Weights of a small transformer language model.
Size: 11 layers, 4 heads of 64, vocabulary 11218, 11.7M parameters.
Architecture: RMSNorm before each block, no biases in attention or MLP.
Training: a variant of Muon for these matrices, 15656 steps.
MLP neurons of a small language model. Each row is named by its layer, matrix (gate and up: input weights; down: output weights) and neuron, and shows model dimensions 0-255. Each number is 500 + 50 x the weight over its row's rms, rounded and kept within 0 to 999. Numbers have three digits each. A neuron's up and down rows have the sign that makes its largest values positive.
Before each neuron's rows, "raises" lists the tokens whose logits its output raises most directly, leaving later layers aside.

raises: "imate", "rans", "going", "atives", "ope"
L5.gate476:564491572539440488503420510570481419546459561472502531543473494506549466501517436562422427484451503546511552475542527419548459450433449474496542478487556396523490437495493561515507506463442569477409491457514550504497524536514455432436505452556532494578454570470502544455497515565530530476696530492568519587503652424511473544492482462428513552517449454406486488390514467526525518553421472501538487427466446479440469547538421608557489518504408547493514551470543432506545467500452565449477429441477506460585541431450521521429494459565525443481543533506520551460437557445557481369479451507473464577438450512465545497579473460465494443555450447441437584538425443480449520458477516464530510526464536578638553530494517468545531521516496385489469528534484610553438524428536435
L5.up476:529531513550410575478538499540469531525542446528533459483386422569477606579455497473474403515461482593527463410514523524493465628546479506524441511545599476453523439572555512552569488518416512432565500495588514600534512497518502490544512510517541454586491495451469449533485595485480533462538458477485502598560600590489429499469531422540462486571498459579520480499485526559457391504412525411413453402521562527479494553589474434618442499432478562494553433500515527488497487439492472467425434491499612545529541481464490510543512519507523402445465576536498480596472565474435500404473427543521525537539576417446480531497497465463505476437512509513562435471416529541568532468530491503579521431417558551553456489481551460461502525461514408498471486515516571527613513519601513
L5.down476:467507600552504545517477473519459409600502521486492483465568552567468478526567517507591610543422510556506512588539484494497437583471498525461451579509552500428497532506465618472430531481580454571420484395450487527443568388478512469449535450439490519605490480432538506489604489520422598502492450383489503552520445515517529496455518515442598567525534439424500557470553551526509527433470519400417451523502462377555530443567385489455503567552498516497443536600511527527482562552545549580437436487538429531548412478508556515438451491455542468481532512521528475510470512542554461576530434496510548441439472506509480492520525476529509532452479394626531470499457496547491530470505509498384493541615537530459520426500441558521506514509559424480454404512517421489416482474530504

raises: "s===", "ing in the", "s\"", "s in the", "ing."
L7.gate298:519477507345409480500530519508540475448589526481514549498655430530485481534439527576510547514522520517512533550539487516447471391470503455475457595379596477461501452519558525418528546442542447545488456529485552532452529438465509595447531405484466483548498516519478608558424568476543483502466468488457462461440495417561471541483470591458565528451443478472499480504502493509490525449548487557498504580412526577533384474418540469458480602494508581452445506493489508482515524477559474562483462521433483648452555450541447543463464555534471565470439497532492474528400529436402543478492495479527490449520437430551563513496521521570486562392480544488433523507420487513518529603600580599525564418605487522493464487586451467516494417537438468513514442499596495522517503514445512
L7.up298:590573474463413425529529505593456527464592550510496485486489446498415537518497531482616446414500470490516529524515495484486529490560488515597448411544497428419530481419450581523531530516539596522456465497578494406502471551433528466403469479520497425414490535549612563499400485471523608559468417498456367500540541496455544509512429560466608485532467543576503453484416506456460467557535535501514571495421539570529525472479493496517532538468517490509495483455516569485455490459541506453454479467522503470489552529522521475534460515532470467463451468467419581534469529483529545542431488500541460509545408468536497409462495544459569457510390484511473488420390454574517471526594588583558477515452519488561549488509472591457518488672474462386573509516459547616531492453555544
L7.down298:495548507530521492543522566564578501414525497466515485411570556540476561494505414499613428516532581534623535522570471549471574461495535546493495426537506503435500391424503608532606500529415523542542486495597431520523564443507533508549501426461606506444573478500576484526442529520509547505534500485474431556415532558529489442481461511463479401524418549506427498446471539480443516474505489528517475522433453552480445563452504538460521421484513463508473589429422553515515496593574528451511515499576466482471569529603534516565526500557424480503512511526516473417506499420528431487412451457445492527495433547520489513574556563465454521545407566501533405578368602566488448521468552539516534484499456507622422450460498500493513517570487491516535440518571498620508525494517381

raises: "ists", "ies of", "rid", "ica", "etic"
L7.gate66:492472511382549571507470506461495447669560579519446494507461550560501527470515469562539517500540530494578474530516521464557479465508537451496595518565592487486497490479455451444487458558537514522464589537494505498447613501583561520523583485507569479501496479519425517453524553519620525514556488516508553460551577468555408463424470528519567436548445467431477417632498462592501500581507460495566520501459529516544443502448579488436505511459556533503475498546609516552485520491460493548507536490466503542461527591643558457460625526571572530443525399562510510591433481485504459473480577445583517447535485531438545478558416486543437578465456471576466464475531497521604484420485486486468510496548559580581502436489415481503419402478472444416518434570492485517447535458495520
L7.up66:486536459426501548489464517514569425494592510469470537485486480450523394492449551454506564504411470523522496455553463482564452564484577499598605476524574526533496519469433499449513565574470526572507436425462501531526536478520616497545514450485538583577573485485552480586588437575468487541464505550478455388561507612434459472497505531559465526431386533511543516468476496508517512539517546493489509465506509433419511486543451483584399391406558454475534454475539462563450516560484543485506533458553563484553525382617526460478533454551539480480497413529507533550534459596563424461429552495519520447548490492402447396458528474546452485475479576506542456469492506477454425473492544393527502528478589601545562554521521462516453463359551507468479457513499414508430491576537442
L7.down66:618506525463441514487473510559544543508541450487439441510507530453441426490432438476536567408483496632432517513489519471518523630455531423510513432539603526477491419507456485493598497552527545537420528451471481482469475512475520526475515489565558485560609516515492559435598508449540476518550434474458457437551570511558351488420554520515520457486469455462609496548578564492556474573440549536493554519527555473557574539516490450500501456478602527468485523527571507572491573576484450539470519515480411502425506597548526485544526461462463457479485406500631500558513489518599499474506456501626539409601481460473488531440496514504461436473480494498531534583467423500549477521470432488476446516551576475575588432465560383461484445518570464491421457456421535492552482467536522

raises: "ue", "uments", "ial", "ient", "ated"
L4.gate603:486522517463571522528537546516471519542410466387559499520421502477522478436507473490462484469466531499536500479476516599432490472504516629492454517460430432484469454503474535399467497571411471504541495606530541579415545374471530455451501447472531506580517468490515619457342570498434505497497434560550473486445501490437400353490602445530499497469402474554525443454398420527494540610506549411465592547509470486539612512452485462490537517452512511478497536585573434572496542521459430527494432495457490518536484419488460501464481470470496563576465505453364424495452505481528477528498481512469539564574488554527547480447431486540487483524506483529503560523477519484502520558522431566426480597412507557519572453575470543566461547479551486535442486562548457562509588475469516
L4.up603:441548526485574510513502497449425529439518503459545553479499438485586488503543452501502524467425472527479480457547471504485532521534488472454440544407509504453533468511452539466512411599509502531534456625493596594480516436539485518506592478544536516481470510544449626563487547490457424410549554459511501428484485561483503517500635521433532511534451511486504460481455592443428608529430452481477480467513527454496451399436527358483585446523520426517481403600621573546467533578547509565411392564464487475488503530465569440533494486540442518541433506447437538500464498476523519485505506533493537446472524439497500465501512486398535512513520488539421524481485605562495346389484530526567548550454493503522477451394545542558410502570495518551443536543552524527498479601595497
L4.down603:426517544574462542460485478480441487465473536472496494429508405429588544492443515506517533599477453526474519543513502611504533596512517440471460421511475538471512403442483479512496490510456476503513499454476552494463535533469455562531432472467490562501475510530391467585449470479465486524528596511391599504489539446442467471489476527497563448425440439566478431561566486517456435539541485481575548501396442472488490485562508533463467466401440394417528465633533477591510519556422494483513422482396492480538414475477441489534476499481524564557523521480576534514491525488562489366530517444512518382558464395403513526590526439441573468482471619425501507506543499476524474530462562495419582560518511462408527519591426476621446497514468439578474499502514429538506523562568505

raises: "ome", "ification", "y", "h", "yan"
L7.gate642:522547519514507542438591478495546481527639462433458491452425634512374477569480480498511496525438507525439419473522476562457581441542362485518511524441437538499579439551437446483509553525524506512513505458507550366574489466469566494652577478562585475445447439479496492532500523475607594414530442432503435508565495568480482485490472495405429531506528506543533472460467557507483540481531544483510542479524512531521600469520443612511581463522479481541543568451446468550463422541577513431554471485473467505465471423494536550428488535534437531551464522520530508501457548475502517530512548560504390450486485489405520523412454465408495442488539445546459393448468480585449454401557498526578518488545523560416565489493552546548457493500434510490548522619510498490572517512501502
L7.up642:526489447527477463420416503509490557519595445454482565523379614506383505502502511442441485494498481545480471573510478556450493425452474591432463579449554518510579548489443454459576541480461561509466467508547459452499448462567551476531561539582539552463476437502514488578476482432504580496456446553553493555542495574519487496562517505427477555531503441507450490331498478578513504536525462453433520440561523550541540456495520536458512484467604542617584524476383546591501508448617443578491474551462449480432523470451454497467446484455474566480479444463591570479409558479505493601480437515516486519518500563490467606409456416534556500532515462531493490445512528458540356459449557477510475559549530548476515614576485512564515486488486423498541491531501519471574503543592502
L7.down642:519492552514563561493566552497490572457598531519500561488562588502477562493428523520570504523523520499573499499466437531513534519416481536391433568505489506435473467600501505543528493571450503481602471493502479446540461517447646463609579450545498570448524443515535524430443517506573508433505481561473461510487398547594525490489511559422521460455535409488410490543386579388494476486467562499576563467566611470518517554566514596501545533461548547522595547485510457450429491515517542469488545456483459555474497475527500563542470576529507582495537521488513548465525474549569564463498556466497495582514467587470460571369543447498500472601463528531486434528513530516540535515429493514486561486438514397428489506592617574435435557514516461453585554493475506519563480587456545

raises: "ment", "ment.", "ments", "ty", "ement"
L7.gate43:442566572474454458572538584511568419573472469475554480553539463662504434506547481592535460569495547517523522458505441475492552478481498444412539435553459435386484408498505443422477598485469504589467495421463499401467501566479493536442529476510435360450455483588478429456559512451577505490482481446552462589462498488443451519493488485464575439497514522419470555515500520549493504523470471422545545454434533506408470531482515505482550541465516605488497523449472487567396507449571507586541604542570445529511523535473501517450553518477576502500529506471461529552406501434484462558480488484503454521473563493432435521467559416540496506531528506498474517560505552543473591504501538474487514489567520492536456478545533454409587446531445359537546474544587510483569595636452564
L7.up43:529479481563461474515588567471500440516539530524558513566529429546448477492505530564515585519459451560487492582528443499484451505464571484528525446519516449426485444541435493481514554555440634595509475485490509595493516460459480508430534478449494505425494486632459483409597536475493514585499495393595470479498505475439551476531564512469544529498443459485431545472548550538466552544482540446627485473456476516450438473504396508545511539505473579475485512459579464492579505428414435520536542506512517556572503560498477426556468540510588552394554476489392543430450530442510549507510532563470505510549452439523489466574501419555512470557510471579605502443481516515507546479493514449606545559424520463500623479467506603424554417490382561525563392544529448592516542506427507
L7.down43:549587466518551493478573463411494462492539478499490464470581498539500420529397422519513532569521479468584490492496495498443464527515560442474502575524512478416505416510618506413471481548496497586441507508480462476472505483557497434572513532483629559457541402583485538563530430404454469472464462469556406513540535489540450550478520591584550560542562585445451507496510472531573441553452481437579542491494444489438483508498502569508494495458531528627486511543469470529481448521540529598527551499509463513480480473520535456406452563541501569536460499535498425518438551486600417494416573516529532652498551495457607523419481466501412471492533510559510580554605499484492543554557475482469464504573556598529531440439468452569461469549552537548400431508604554461518484572552485

raises: ", it is", ", it", ", they", ", when the", ", when"
L7.gate439:557521470418484459432513506586489511367466486547409503534502423504527481510527508530434527533465506518492537457563510461588466455529451484499512465439463501454448501566544559435470430599417556504664559514523578527468566479545522604547517459465424484590557492468461529482510507530476517516504443502540518553469500453588538497489554509528436456563521473459512476508372534492400421594488522477559503492462488482484520597547540564484415481558403480462497519521517483467594646455410478440418447589500474574514561502491447512534393551496546576493458401401535493517532544499490370531543515430574462472545549465495558509543560432450550573437491461544498503433470540537537488483529507510494426478505531555558560515497523527429540559525502468453560508606559513570472435442451570
L7.up439:397426487408492451502536458438425552378537530490490441540538475424594534544406436518494529506454589481440527560579511507550552513525505468560469534526465507592543507593524492485444536535518466455583541455509468518505490465484552496596479410504512519500460503527446510512573484467546526424536469463423445544537418448517432449388442576536522462512490434539507561537401527483554497444481488390538412553438513456480488550555575469530444450488478549523486612437532464496487494619427435500453569505532479516473397537442586482520467440513526523489525469452573390458525451428524482527441511530540466496433448508479504485459510486532562415502486406512503599532566382393427478499539519468437505566508460423490590404458463554470560495489458427448411525525487549557459519533539469
L7.down439:530512434451426485487452480537518459413520498506581528442563417503454463534456525627524533512471571535514499504526390532497482447476435536537490526424457464516457521520520468437520480546433516465532617539432478500438534462514489497524562562417440538605555528534512545589472552492447490482506437486500480410433473466593518589493530470489541456550494496545448558511380523405500480530547398447541566404448417469483512499584507534505384459513467490492509566589555507431596475573539497501482460517455501457463500495476495619549593530503454588467559439457560513489479524480551495532538492478591438537476423486418456576549516426531588438476505414532440512439606614596554540557494541516527402501422501553503539543494538488504439490508493407467566515494421601445528489508476515

raises: "===W", "In ", "===N", "===M", "=== "
L5.gate322:492606501470526513418545493557449510569477528512399430499532552476438516503493443495492476388471472410534542497576494532436487534509505456417495489585453587387548463452523521546540424471491526511437501445566450433463505560424515563557438492514489432445505575489562563475411436591502529485545427489485537500534453448508505528590453486537511579429510504508510527533542510424412390518477482435515566404470499447581547544483510536493498542513599515529541524576462403459518500550511469528527543523513533478478537528478549479523416600387528532606483553530524572506410542509525535496460435494481510603515478564509491472490481525596452489449515426404512449402518494536428417509493424527487514500447510529628571469423458465635473453522553435555560430454519460487429437572471463
L5.up322:556488443571503479527461446463492433467383581547525444492455461549443527548488512472417504430468554553565471516567491401385463532460549518465550409583448573484362445507527504444568518475462532410517544436510476459493513496527476498456490455485452475447474576467523509555470527522509519401538531474481527536479481422529524441581461512537565518480383446440498550499612565453525506499573490540590535448504481414440506502423498483549557477543458524449570517426434477538437537444579534456568482557579507539501453429448537403575518548445499516473427491493476559498428580558486556454472461531557456550495452555487511362430464542491545428431526452497456586586565468507487549432489503488432540532546521469512525476454505387551562501547570432474557463391535541477543478569421480
L5.down322:464464506478488530452364511486533611443456485492465524481501535500449554548519451467479354480473453438520507485509511454438410599429459527542532516470465526451501507537557445545430462551459457442460477497586483463424466490478534571550519518488509463531525518488412535483440479464529518511574467529571464486497499492497493530590512601486469522555421473495402580521571528404548448469502470477589560485465515525453499553474533501438469449536482504542515491522558456457426466443492474515477506521505433380538538418466525447565548501479444556423482494572516567557509433464565472502479473521535475562456486562493529467510472580510535464552463416568521513480452441525591562488235438640489521480585456519497512475444543364529587543425517455575529480473476561483433498482459503